python train.py --num_hidden_layers=12 --hidden_size=192 --num_attention_heads=3 --num_key_value_heads=3 --head_dim=64 --intermediate_size=768 --vocab_size=8192 --hidden_act="tanh_gelu" --norm="layernorm" --norm_place="pre" --norm_eps=1e-06 --positions="rope" --rope_theta=10000.0 --rope_fraction=0.5 --qk_norm=false --attn_scale=0.125 --bias="none" --tie_word_embeddings=false --parallel_block=true --init="uniform" --init_std_qkv=0.0346 --init_std_o=0.0 --init_std_up=0.0346 --init_std_down=0.0 --optimizer="muon_variant" --learning_rate=0.00968 --lr_mult_o=3.0 --lr_mult_down=2.0 --beta1=0.93 --lr_head=0.00709 --max_grad_norm=2.0 --warmup_steps=200 --schedule="wsd" --decay_fraction=1.0 --decay_shape="linear" --final_lr_fraction=0.0 --batch_tokens=32768 --max_seq_len=128 --doc_mask=true --z_loss=1e-05 --train_tokens=163600000 --max_steps=4993 --dataset="wikipedia_en"
MLP neurons of a small language model. Each row is named by its layer, matrix (up: input weights) and neuron, and shows model dimensions 0-191. Each number is 500 + 40 x the weight over its row's rms, rounded and kept within 0 to 999. Numbers have three digits each.
Before each neuron's rows, "fires on" lists the tokens most often at its 100 highest values on Wikipedia text that the model never trained on. A number after a token or word is its count.

fires on: "s" 52, " in" 8, " as" 4
L5.up458:414506469478455544471542470491578525405501491500446496522472554531492536478474488515524484461520492460517497520487507511505513471448445530384452559550503501549469527500541484472511504469472521506540479450529489506567546503546613482506453493508484472527499578541537486532487577502485505522498500454540525533541459459497520567554453489508448412468539576534500520491555475551475531497493490554469523501568507519432486495485438470509549569535483500510529525533526492545563491491498563456509501492483485465459506547491517465399455509406483486527559467477495495414530452420596385432

fires on: "s" 16, "se" 10, "ation" 8, "ing" 7, "ness" 6, "al" 6
L4.up471:483450468509460463461461504498499587535480473569480474549466531529491455485515485475516566511486483500513466459503589449528543526451508584492451479498539511496484465465495471470552444569486470522514534477511485455491516487555487489467544470534506522467495551482541459487480461549513559451542498523495566542528589542539534476445437446411476543452525517559468535519516582544420539489555505472514408516405586424562466467497474474523523421495525480457478501444553568532465519490509587532475501549526502539460499462492451505555500549488406468506455580547529446507509554484497506481

fires on: "E" 13, "3" 12, "5" 9, "th" 6, "6" 6, "7" 6
L9.up519:487478540494491507560493526501519504501454556499461445457509407519534469508495509535506425490469457526501546608523432425506447490498512551493487563508496476537434493466532510556490512462385526508492501475467462538506458541483483506446486527454490550473437480572493523479635526515515469475456518530448544556521503512483570486497529377512528523506529493514517481515554442486529542418488457551477438456469474466547488557514486483484482533467495495473422576538527540563542485469516431585501479580514435434470484465483507508493433519511482570575508459522502495498469501522576534486

fires on: " to" 22, "'" 14, "te" 11, " in" 10, "-" 9, "s" 8
L5.up548:449423504432509495538427515492493478533523428533500463544514493569518449447522454492522489507484546466492418492561494494434516409504499425524478552505552510541488516488519543462526513601497544547559515527466533571499577517547573507497490466577548527517439482531536503486510577467575512479537601544432531517585488516461522485479467505565486478522541583491512464497425479415479421501505493525443479478426513542504425522475535425505480441443512435482497493507514519475512557460479514446506493505445493575510534467469536525525521542491443490478484540482515515426487481478466503494

fires on: "5" 21, "3" 13, "6" 12, "4" 8, "9" 5
L5.up98:581494511433593516544492532527477494464479511530456523543571496471514626551529565494498448496508473554417527450517487437519586478462506449557465494450529504514518552508510491504528546454449470554491490544467489519487517482504510523512515491515496488479475502508467480399454445479537476484460524501522447477597555540494508492528524487470515454513482524489521499481409515527546536476469541497541424494529494457512429510435452498500548518484571449496514475449480495606465517601458530534496489438459542459509447452448441522505517455487511487539559440452570447542433473528575544497

fires on: " |" 23, " Ka" 11, "[" 9, "'" 7, "mathb" 7, " Ko" 6
L9.up440:483494485491522552505444443439459511552479547496416491496431430530493450469464553541479428563544544524524561590479532441448436546486452489524492500420482456492530548532443579498473528575485519497495538471531495542421559476615522520499505526503494463462516497497518468552488527411577520511423517542428462453509511535519476544516510515580571491495573480570543502517525482412484567489501447478501544476456470474484539483525476511520504463518501483536537492526482597521435501473517521486558434473457438497460530514557512504565546507485505562466469503480529508473546510513517483528

fires on: " in" 47, " at" 18, " from" 9, " of" 5
L5.up32:489507463535472490518471461535481521520511465480498519521580519541467502484459460509481541443493467505484463478505538559505499485460431498450504532516505458516542529540545491520565475468495573498521464531501496511531509543454510568503505519524535431482511586520582509525464512463560541552514590463540381426520451503534392463446445490550428409552475559500456526519529517535484542492486513508483471528545557485506520587462542472459445498547457509564459545538551395444469486491468517542563464520405497503523519490466525507487531548477500482513453462516546468499429544505533563408

fires on: "y" 19, "e" 16, "t" 8, "n" 7, "ie" 5
L4.up554:529522453506498542447489515541543441532599515455547500510438492556492544523462460465517429454534492513541585535452458481464490503512528446499434560493525485444455527542519545463518474522452532535536495546531538491480504528512487500529520440474491453500519475432583487471549539450432516501451523474441455544545560454509457456401452507520526506496466525480489474520519483545462547484448532554540498521535529508552468404523496530514585539496506487443565416447469388558528522528507551543602472505515510484475531492491525513510561461503517498480555435458489536541521453459458547578

fires on: "-" 38, "9" 12, "2" 10, "7" 8, "4" 8, "6" 5
L5.up133:546523502440488473560421505408595556468535512472409535547521502418519532460474484448530519440500517514509505415495518511511437493491531477577536537535483541518498495542524452466522557557557506532473482493514504453499528575527436470523526512533496453452451507519553471478492493475446462551512574517516515510544513515418499575501499542492414425456556491495502504421461497505555438478528520457506488453511469464460545516513558514526486415486504562547554566500494497476492495518506467569466481468525441470494598382553605520521516501484491505502514537508471508491500474526480557461

fires on: ";" 32, " and" 20, " just" 9, " every" 7, ")" 4
L5.up28:523539507551549555518519520533423516523493464498481469477470565452488421540504471489546548498504496504519469451476427469477487486514459471490449535561485532503575539510570493506450524454466542480515495442504590495485513479478495514510451500522510475551440476492505537573510513430455503453464475543528438493559481521514478531489477489548492467481610552594555491435479446450522425518552556496416504498458529521522433491458502464395525553581525502455468489522530507532493544569518523388506484544548509504572436475521523452504561518559454481479443498559519495487482485458428521545

fires on: " re" 39, "in" 13, " in" 11, "-" 5, "ob" 5
L8.up612:500486479561566496480480393468462508480550523461489427514519569546513491449488506519448612494618589505489495436507536490496406469544454536485489566528542575479497515515472551513616528499491530496526471534575503527537526485545558531513414529535576475538505520522559497503510503511549508499473522509512488444476461510445468453471472519478470411417514440521449474498481491495456494423478407494486545498519465440492548555491510486441476566507496476470520541536465510469495451513495524508470565560475498479452408541487457496455550476486501485533465459534540519515498456468521484493

fires on: "-" 17, "h" 14, " be" 14, "s" 13, "l" 8, "d" 4
L2.up260:490552536486472442447446526494514555451480567423515509511528545487466484504508469521498494512529515486504529503472487575537522467431508523492575508565575499450484514512440413432593512555503498439572462467526544520535409533422493474493501479562547449473456485459513406505529446498426534505546491431516510482605477454525541473509443484479449535480495487505475541496477541472554476443471527577542511563534458454516514553564474504529500537511511484562599462494501493518522449555562435494439463512538453534571456503498552469504497515512503500527520484454420502538464543503494512531

fires on: " |" 32, " as" 20, " Sa" 7, " Ka" 6
L9.up143:466445536446531532536544434483500477561559526509447579486463436463454526511446524486464484487510496517529510485462579432466522522537433456532477552440517512461464565560478405535509538511392522426509410512469528545467537522502470515528479495480543491474481523546418478591517489428578499522525550559497543471471556474418432560510511459514472543517560495464502499481486429500470507519526534480481553502554522542513431481426594472483474474494500504501521533570530567568504483550456535510576465440474489475449503513497500458475497485515514503501507444513475435477535499520511552497

fires on: "ia" 17, "il" 11, "ell" 8, " treatment" 7, " Elizabeth" 6, "y" 5
L2.up449:482485518539482530489464514481507538508499514500569458435483454494472500464433531528419568486476485514451447456515465467510491474609565494529496511504486490438515507542605517485563522430497554477441546433542482467532487464510491506512472487583552525509516500517501484561512569496440609512514560482489520500470486565519468536451532453540513490474594514484543502540454506475541452534409493496468591509499513476467455483464467435507540451581518470484538475547529512416512499451481490484498521483519522582505527560518481491510461600462527523514475399467443423416469478511494497520

fires on: "0" 23, "9" 13, "th" 10, "6" 7, "3" 5
L8.up430:500494495507521464442487495471498528548492487495570458526552502455528459509430511525496511456567523450453502544530497433514472431490482461432549466419500475538484465479537470497469360499430568544499536476525499446548542538497483458543504462504497548515455513489521408441565558557505516468537517509538574427485528473455456424488557484559514496506579547460565463433481464503488524514538405541503477516546456453517463488481515581584502548492506436503501496537467503560477474535501504530509460554504480500525563500553510465495436480483560498582515439510468489451501453551552522530

fires on: "5" 21, "." 18, "4" 16, "3" 12, "6" 8
L8.up401:525534552552535539480502541562549467516480533555445476464472476489460463587456485500492429493485496491487557542551521412525460405470489568460452512531409451470449490432545519458439525515569533536428512519479514565480522537503566513479499458470483505542528501570433504491427551503593532484494507548522562497495455491398416534537552445521466486541501457547515471529530487401452499534522434521533500443477503447559545479461506546507473490513531520537530493536461524541536504514492509447520580506498485486550502496475466509536521493468421558565543459532513476469462505503507444532

fires on: "s" 32, "-" 11, "in" 10, "ide" 5, "pt" 4
L4.up735:502504464425462365542520526415443554539438536528501495470461549481513565449501501454480432474450424498493505465560543573484533470522625530479518480483503462517430476490496474461529515537491508478539522453469512521520515513518515469466461540482488449555543571524477488589536442538447559470510473506513492462497443490523514465480437506488459484484552478480470517413515552506465459499477501546564470484476480468533507537514435462526548562530537509534548530529463552512436488416515483515512544558536465467514441501521529406534595495478462488579590497476497521534501496527538490496

fires on: "," 45, ":" 20, " in" 8, " |" 6, ")" 5, "'" 5
L5.up527:505454472479511525480451437515510562576472509527517584529499542441513479532462530522469514480481517500457441568469516536513440473447491490445474543517496533489478521552599469505551524570521435403533467568512463429534494469566513533443501571556504420518515456535501486551496594522510541465556539510486504470502502460557464477482479617512487501448557505560471507512487523484537442511499529522541466534432563492465514462478492465475532458496500482498507434510584476463519525472444471492505566497431457466536594491475548512538534520452447463534471460421535457537536510428513482536

fires on: "ing" 19, "s" 15, "," 10, "o" 9, "es" 8, "e" 7
L5.up453:556469478483559496453515495492532475527460502569434481494482509572525503526510502437461471507482498448455514504539511493443521493462518501464529493544428492524507408473548471462477532493498531525493445406442502491465536538524515540538463490469591538457530434502503453480453477457472516520448465519502561572513514482544614448470470468526495456507503510531493455525486588501456588457514469504495551512473513473636470462518552531512465549542483469516536520494561499430611552521492497539445488511468510544418459525490446488517566515498469455535474525577504500437478530424545567532

fires on: " and" 22, "," 17, " well" 12, "s" 11, "ly" 7, ";" 7
L5.up551:579492510560505515460446497476454534513545494531405566544543544478495573554522447520536482485542532543482457512446402537448541544498537436442476576574494549505508561473516515506565543402502509532516481491504462538497504570495523544487558549451509477510553471455495496497558484484556493560453479522515465455512517489464454546512467491511445480438509559566478453537447445488482511518524514506493510438510498495466480506443535513532472510533544508485506474418526439519542486559507452508520481526530485487514426503511429485516416560478479444443422551543514497494418440548441587508

fires on: "s" 20, "ing" 18, " where" 15, "/" 11, "lor" 6
L2.up321:550465427520495462428478465462489542549531466596539449514499488532444496516527472520552486399532520477500496485485580509481552488471489521481463555529435485512495455462515530479499454480540490472506535554520540463508531557525526473514445535523484553483556551538550498603487483434511550544516470589520573532469397526476479509496442501485496450455560526493497491519535477511448545479558536439438494407479551503490470482491545495492433512493550532470528522521508475463494572467466541529484563514522574495571477486501434532392485499533459505503500531546539489466401419535517458458

fires on: "-" 65, "9" 11, "4" 5, "0" 4, "2" 4
L5.up400:491505446459500547468459416477543517499528550499468505591489464521566464477535497503518400465449560497410536445469550467545562430513420454525479477483498537526486535506500426511563566554486500547472517537502475427526449534470476499429555489561532498559479458455472478451436466541483458483504485520491487533548469491567506542519532455497582467497608480446446495437458524504545455559459571528518531454534525503465480536511525515483517499487541554513483502503500421540555484538523500487542489476536415506479495441525597496468522443518522472565552547452529521488489511515503560521

fires on: " on" 28, "s" 15, " in" 9, "'" 6
L4.up116:490449555447493593500476465516528503481548503464413536557512517504421426509477531474472461452507413452424546536546518496523477470456524464486500557490549524561493509481551527495513483529515503518495544535512417567511530515536527554467516584569523449443442548522507566498585536513501446467490594492456545532489483491464450502516541554571488438495578525515461494531433497533470445477526442520520485476437516529485466495544534417585467493497450508499426494515451453540496490455482496412549492458472438472419531487518527443513489482459500541525549479525497488499439507470547513536

fires on: " in" 57, " most" 8, "in" 6, " as" 6, "-" 5
L9.up162:498494499505564493528443485544479479570468562479551487440418542518536470446456558453517524442518537485467486496540479580470559514554450544544493559583524498514550523512513477474533533478454531513473421477463505500500489451527438531549369570499489407467503464479527505489548442513552522506512489503432433500567434489493525551542501481466471500513563511528541494512490484530487476543489426475514498571468478493557512575424510480483469510544551499501474461454534607478546459526500513545470420520433476558545535489488487462419517512474476570508539492542452524511542505442534513468

fires on: " re" 24, " in" 18, " over" 14, "-" 11, " was" 9, " semi" 5
L8.up484:545495504501541486496448517492484481447502559452483569595473548514499485482505520554465571498436476496484491503508492526403532513534456593475545565510492481424533420514489563519492455500468505511499453554495508511538516536533545523492444576521523472447439521436504437527522537500453504464498542499446495472559516493512463481556516502537551482492488509519511531493505474558491420462553408492487477576499437552561535537428465473454524464543514517433524510513481480443461475468388522536502502544477429557486565492511495412433548471460529533455492503494503496567523462490598435456

fires on: "," 35, ")" 17, " and" 13, ")," 12, ";" 11
L4.up77:505500471491531474508497464503550583491501505524500478544498549527484528538554494489448513475521494480571578461484517399550450420462448557536510522556485612495492519470462479375539522384521472504493501483511473453536478436484509503513465549598509448461445473477515470510520479437480518496496481508520480502513522508533531534464484549536470473469452468549577434550473505494421492446471535492447470582494519495532493464495512471505509588555487521525493476485580561447544560502496459495477462554519455452539497466530439508541512530536408466486505515577477458435537530457518571492

fires on: "in" 17, " in" 14, " from" 9, " per" 8, "5" 7, "3" 7
L5.up226:489474508492536514511440482491439484418469509454530500510547483486496497525455543559468472456488512490500528577547569507472570456529419481505509454545484528600527525464542556526459530543463503493456498533509516505446485565524509509522514458524481497456403499578508504499496487443586518529470582493491487445519525479480397491458536501439441464549541538483447547471489523455478516516526599457528427473549485524524449584435456468446525515533416518453542515559513488522423479528527523502496470442407430454545461568510480503469493490496509549524491536572532453563484526499526473489

fires on: "," 50, "e" 7, "y" 5, " |" 5, "I" 4
L5.up423:516503466547573542502444572489489497487581505532547435473534515503504473488500495463506518515539513466491497552444464476476522536509390537555460617577468507484497490531521424491456493529469480525494557491506554482499442520577556519498437496472491471423535454496543475451580538488513523479497548516530514493472494454461493536485468598572456561499489448474478445521488468474540516449491475492485507488443542492488460428484482528498570514547538549355497502481485430534516524538470479439541552541468557447380474494539461480566497536522454467484519481515491461543485484487487552483